python train.py --norm_place="pre" --norm_eps=1e-05 --weight_decay=0.33
MLP neurons of a small language model. Each row is named by its layer, matrix (gate and up: input weights) and neuron, and shows model dimensions 112-207. Each number is 128 + 24 x the weight over its row's rms, rounded and kept within 0 to 255. Numbers have three digits each. A neuron's up and down rows have the sign that makes its largest values positive.
After each neuron's rows, "fires on" lists the tokens most often at its 100 highest values on Wikipedia text that the model never trained on. A number after a token or word is its count.

L8.gate2032:155142142102083132109150137149115104156112129159106115171133120123086138060134121105131115112127129056140128137146170142110133111102123161164141121119125143157136112157104115106116114113125104118108154126095134108120113143146144128118142146154135160141125131167138142093137130122103133086
L8.up2032:089182093132132106129187141140135138132146120141148155110137091158140133151135124140078115119109125128096151128129122111145090101071144111113114111162136130082105139139106098097110086133113155165127137148111087137115137101133134104158133124136105099109131125109088109148142140137151106150
fires on: " and" 26, " –" 19, " both" 9, " Both" 6, " |" 5

L5.gate1456:155131095183172104093113108107122129163149121123090150148162161128135102126077173162114073147124120142124137110121138145119149123126173160161147106108105120085151124101109171125112132156161101125114152100191148137108145153149139191107139149126139146165079135115139122106117147139066154110
L5.up1456:098134128152149114120116142138121176078151125162093130064109137134138152151138085131131081140114088133113120166083120146141128139116130133126173102164125125152153150132085162091152146132150132123132144110128134116113177096106125159171161136120130101108110133110112138143141134156141106124
fires on: "." 24, "'" 19, " |" 12, "," 10, ")" 8, "\"" 7

L8.gate461:159095095149112151132140138097141141101134166144117147151123120122141094134095125104103111131055124111129132134150147121129114128169097142142129098124112145097118108131167121148130106103161085106119121114141143129121151143136099103105129184169158077111112125141110152132150066145083116157
L8.up461:104121109155109140080094143134148154142140167093154132141155109147122128109118102099121086132121154114108161143158127159099156113141143123131124112134134130142108151132134120116129117110167084109129145129176123127151131126116125143097118173144118090112127160159078152166094119169135123135
fires on: " not" 52, "t" 16, " to" 9, "d" 6, "ll" 4

L5.gate1955:086123087132103121133076136125112126124090132093153112114143124156133163147105087137116109133167183075102122148153150133160121142122120121151142109112131134110164112105127120122104080099130117124135175111148110102112161155127107147126123104132157107123121127123153112114112098085110134135
L5.up1955:109119102128130140157090145068183150135114119109130123160126104143128122120126122120080107138098100130125098135161138120118189172110122100126109100129150151124119132109131121187131127086137071126119138152085160105146160132124134129130128114152134070099125132156126138115127136128145123155
fires on: "\"" 30, "'" 15, " |" 11, "," 5, " release" 4, " Title" 4

L5.gate1143:139140120087142133090125162133118128112114117116117168138145101130141129168107135161121139166153141082132093147114134172142122152131163138124123122143150162129181135145120128143125145139089118132119136140164115137110153123083130135131084128105141112114092127162154129107105095108076096096
L5.up1143:164120148115089120157139137119122120114110130175147127116166107120152154121157160153192134161109119112137089137107149108136120155109121119165138118065175099117116145172080154151113090142142084091113142100136076123112145155170117082120108139103164137141130111136146130151141125106102123097
fires on: " of" 79

L8.gate772:127107095149130096160153100079128134123128187134134150121094112122088109186145151152108162133141120108123130107151121083111120097115066115102099078107162120110115153166168174136142116140094081123116167140128135141144103154097105092144109191118105082116145139153149128101176114132116117113
L8.up772:130207123156126169123097134096131124085153121107127095117098082085135120152138135079134129171061108159129154141184129146105154086094112064116135123186109097079090163127126132148179137104105118134129099147108140054159126105148098106168125154159115123086186108145158183112109117094146107118
fires on: " |" 45, "," 12, "R" 9, " 6" 5, " 9" 4, ":" 4

L8.gate1530:156139128134140116092115139132159113091131119161113125143103127123158082088124100112144132133189179133105130125177148129154137169137148140160134118116105113103135122151095122136158111127137138122122144118120066105114107137113095145142124130134132084125143111158131154115133146148100110076
L8.up1530:141133120123106140075098138162174138128129113156131174160119091142110100146124095073107128157162152115103125103182143123091160147134089071137125077082096144115143148142107131138182135097129152106145151142118092120160144200095132122105154141121127099077148130126108158136127138159140045098
fires on: " to" 42, "-" 8, " |" 6

L8.gate1982:156140120133114118120135103076148169101117141128114163139128114109103110139152137152130149116135112155119154122116112167162125127114081143111147125094144155141100140093142152127118090101084095133130137106168110103124113105120136096111094136109152084123142124106147148080158124134127123112
L8.up1982:112157130097156130119056136090133155118150128093086095142107071157124125134122159082124112138155087102114139193141106080141100137149124153148121141152144137132118094139110114139162097149141138117128109119134122110139128113151131105138118130173141135129121137158143158130128090114135082156
fires on: "," 26, "." 25, ":" 4

L5.gate1946:074095124113120125127114154123107119101160171107127138120134120161169136126124164095194078143156118096149140150151115161151122137134137143143137154097167113111151120123129113089134119093119065147104115128124142113127073132125089136126093106135158103139161171141156124141134141138161116131
L5.up1946:118129108070140116157147105137098088096152134124131118083187124123162141125085178155142102115117100157170124147105123116121136123155137112120130122108112143130156117130127158126153129132106078159100124162171165148117110109135119134141145136128101138092150179125138156109111131191148128172
fires on: " most" 16, " only" 15, " best" 9, " largest" 9, " total" 6, "est" 5

L8.gate1827:107125103126133141167127142148116127094148134140096099094090156177141169142121149180172106152113152114161115125086069153122140144121111105170139105162088156108096123183110137119086128108165094129117175130101113133137109082136110145137119123115107104098104135096129157115149139164105094124
L8.up1827:118148125141149125085145147136132150128119164176139144132151146140165113102081108153065122109144151132122132072102141124100157090125104134112138080181135136103171156160175083114144122089110134116138087118099109129103169151124122133120173158123113167099119117154158124105117138101180172108
fires on: " " 35, " \"" 17, " initially" 8, "\"" 5, " first" 4, " originally" 4

L5.gate360:126116085101152142159139119126097133102128118107105103108145129110165148135070184133136129159160114122183126146081145119128079110168111123142111145124128110109150150153096144076094118160124158108112115129114138128097110138130137116138106078155144098124122117099206098068120082109109125145
L5.up360:131116127125128129142105150170153124160089101175138189107152157154099154121156128116128127161103132139114121109117157114096131137135195137110123124095113131125120119152123123094095106161114114126102140080147124147146091136175131153110140146096146062134128162106133142116131088113126164115
fires on: "\n" 53, "{" 14, " of" 12, " in" 5, " for" 4

L8.gate1624:128148147164125123136114138122101110160179115131133112131133176154085115102112095150158086102113081152113072148110085191117120118154135133089123123129132104120109119110135138145129122116144125106111161152117166122168125147106147154096120159119126160155148144079133146119121130122132174137
L8.up1624:141124151153146108141121126157093140105138149126133106119155119142137120128165129133098139131114139129080157118171114133128130142104069126164131126136073090117108118123086139099118113089136118141115169117107109108153117136096135153179128194115177146127143147146117113118114104147108122163
fires on: "'" 33, " mm" 7, "\"" 7, "m" 4, " meters" 4

L8.gate1445:134164117136118085114092100110122147140170127129140108134120146112162125119080128082118133118163113133131146200118143097127175137106150123118101148115109128122113095081105111125147106118146105127119145148131119157145211151148098152115135159120161147178129158107153142134142081117154106164
L8.up1445:150115131139108117171124117121094153116167088135144141139082144137123122136138167124111113128098091161085118145114160108110192153119107098120093151161133149123103128132123101083141083123129108158076111135129142145125148118132121173100126126092150119122153135078114117130114114138135125177
fires on: " 0" 63, "a" 5, "e" 4

L5.gate1614:093121106125138163109104150159089124093130114113123115137122119151151111164095119115149139156117121156056131169126102136113146109128097137151089125115099132098168168127087114115108120145116097115091133153131162147112150119098083128133120127110164135164113154141166130139111111168135116126
L5.up1614:133112116168134147115119114101119135128150137118106155129178106110156111112115142157145088142116119136116085158150150124085143117081149158161087137113163148122149143134114094165138113130127131106126180105119121135110126134113115119115121103150170108098136136134097130155114099154135145136
fires on: " which" 29, " that" 12, " he" 8, " of" 7, " to" 7, " as" 6

L8.gate527:117145150139134157134126143139113117136146132141150121116087168138156107136133148121159109137118103126163143151151129191105093097147079111165151137109164169085097145162169118136121118159122116110096185110119117126107119091140092144122163152155128133132109104110164157094106139146102148129
L8.up527:081138119122120158078083104112121152162139192087135096138133126141120127149101158129149163124136137079182147133157157174116129115117155096108121100165154114141137118130155158164087149124127162116188122113092099146148108121146160110130118130105084074099136115131110110103138120101121104142
fires on: " |" 67, "\n" 8, "m" 6, "ly" 5

L8.gate941:155100132141127110131128150117080098126119102133121117120112158122106149134100118130132100138120127120141104116108147146130095174136090139120146140120114116122130136110123169093120111141135111140111141137138115144143124125139143132146106125100132099164122133107155113104133136156098135180
L8.up941:159147133116136148095140188136102126093115114125160134140105128120131099098126085158146141132071146120131115118104168163123102139136096102121138113117129095122125160133113122074149140120133139109129103174151089152134073111120170083112103152144109120154151121146142123120080092127099112177
fires on: " \"" 33, " '" 15, ":" 10, "," 6, "." 5, "The" 5

L5.gate447:139136136110136123106138130114123128114171141129117108140141122186127099133109132123085098137131122128095105102152167119132110149138148151146155124123124148123123105093159130155130083118134120087129154080124129118127131120141100117126131137163109111127133083134152117098161163147135140130
L5.up447:179102155161160165089120133137106117116117137130120154151128154153147117121073111118129097157145120152103143095117093098107115150138163113160143094136108116092142133124142112105174123096146116081147097123152134125141090123109108154143140116143165091128110119138105069079144095136136111109
fires on: "\n" 58, ":" 25, " |" 5

L5.gate1215:129122112141137123092110147128103108123145200123118085104080128174115202114153160084128119123177148126152124062116122111131100138142127129143122137095153115099159132060135164140098078104171153126139187184099069118100130114108137143117121147121100137128091080148109142109154128142139173121
L5.up1215:151154161151119100138149148098130160129103079117139147184146122160118141118131139102174144132152158096140116160129123095131162116121139122112154133152161145117163109149140099169096079116128115149106148147115136136130127089184145164150149137096101172139090159144111125142129119100121104146
fires on: "s" 21, " for" 19, "es" 5, " women" 5, " managed" 4

L5.gate1003:146143122141127168110129170127139136136156157080097137103109140131116172101143121130122102145127139138102112131123116107088129159130152120152168152169128113121113138110105152126091102154134110131129171120169148140103140127137149163142119090093144143114130118097095136147113125112145131158
L5.up1003:137108102143195117100139125159118102102164138157134119133126164117185138122089123139137085069111088114106118089122125103148094129152117130107130124179155164131148173162119146129154159171127101121129129135121115100129174156084140097128174144146112112134099141098105106134175138130141137131
fires on: ")" 54, ")," 14, "\"" 13, " \"" 9

L5.gate1997:134146126129112118135101104158105088139116144139138107111151103162102139092137161089140065127147154089152123163129126128112109114083162205146100155087146132116144126119125144118120115104145159111088166141111108141142116072163158126114163121090142116148141140110177114109110086120115146115
L5.up1997:166133139103141113125160094137144159119114131146098099091155113079111134180175136140121081101120114125119142149111125128097125088116150153117124152148113129136125134099140097144163109106149089133145138182110100151121094091110164118150135074121126153102101144146133143125126128140110099142
fires on: "s" 46, "ed" 19, " on" 9, "es" 4

L8.gate732:183104118160170129133132171109112101143132170126102095139149124192086121131149118121170090098149122120133099077161139130151110096102116138131109166138085139125086125120150128123149095161138118138114133123091127111144112124125117099155123125125126169119166111087121083091143117128126146139
L8.up732:119130097179158159108127129131132124095081115136105098153130162160094168150142114114167133139136164074126093140127132145132115124162140162112116146100106107157117130171122094107129087134120132154122094128117106120145078103129147142108134136138145109134153145140119122098133114126089136122
fires on: "." 15, " " 14, "ship" 12, "-" 8, " '" 5

L5.gate1978:110147122146132114097126141155110110115105151072098116145111123132080143111122173144122101149147150133132129133099138125123151128137172120150123115111138136157159104128124156113150142131142162134143153136122127101145132107119120133153131156108141086167174141096120100140126112137149132149
L5.up1978:101145130121141115089105138170142113101166184143115135154120147124139142143088114136131091125138137137154126119117129132157122111132122130130129142117156146133131118118163164081167144080169115090112137139121132112133096143095161149163119115095125157162177112101097109126119118138159082146
fires on: "," 51, ")" 11, "—" 8, " –" 4

L8.gate307:134155135127111118147164140130102116113114144107134129108133102168112131109148124130160082103171088171094124124158094209107093105103120120124097117136130126128150119136105161090112167121069118132087124106122154116146121116059140161101120130092124134208130144123113184120135109148140130138
L8.up307:115097145138094154119146140081124106128131155088135142126198161110094137111125133141135119145108127140120144112197142134148146113127125116112101097154109126135094120121158122152147136101136102138130126084142096113145146109143143126135156092129126129126104136158100154169122108133133176090
fires on: ")" 68, "'" 15, "\"" 4

L5.gate264:110123089141147102103114163132101093098113117121112127123072132114135135134142102150116144125122143147123133155116155126154114124103175088131202132166114118135177179125101126140122129100115134108122135116122058109119181106134111129119146139130127035138100086097136117089182152104128115108
L5.up264:191129143132168121125121131121108136148116130121080138098104144097189178147117116098099136161150126174133130118178127118151143150132172121131145085112099096078125166102138131119139086122149164098115169127133111132129154152141133164158149159107178058108091137088135120095185153118107107133
fires on: "," 65, " |" 29

L8.gate345:165127139150109112121118160150130086136137096143134142117142126208148120124153126110117091152094198093132131163153141138108100171136113174126113136116106133113135097134158116154146131168122146131118142078099096161127122088096136105138154137121132113192119137128130123141129142109135118046
L8.up345:136133148134115149124093196130110092120124147124118121153163135182114100111099067120144101138110137118084093140149139170146108109142131125132093084132105141131131105148132096160153113139127108145106151113094117159099120119087180098067167112155120112153116123131126130132120140124153132087
fires on: " to" 61, " have" 10, " |" 9

L8.gate484:137146104127166077110097139132127122151138111134124151057095083103132137132152157147110108120141128123141160129140150151150136126147156119138162118105126109128129141110091139150123116142122165148147125108131102160146119124134137130123130155115142145137110153158160148136122117145129146087
L8.up484:145152140123089100142161105115163160080113106110142117121088121122132108139105150136081078157144106113073121115163087115095150121120119113106164147133126106120095113124120044144119117151108117139076093144129126134148194141126106114099130143106114118120099135117170125152116137123132103127
fires on: "." 45, "e" 4, "," 4, "/" 4

L8.gate1006:116125151164130139107111125148125107131115135106154145123138082105104166114067138134128098138152177117121161129154133108122131145102137180167134089139119152111150116146106149104113077122127096099079128132136157079145111130155115127170168161153153131165122136111153147157164122169121141104
L8.up1006:129192104169149117097190099101147138114162159153095130127124120181122108172158114120131092185154126150082122138104134104159126160169090174134152111144112130155126165114167144103152162118153121104107124105108101156170111100090159128143111120122127094156175126064114104134182137100149116104
fires on: " \"" 38, "—" 20, " –" 11, " |" 7, "\"" 5, " —" 4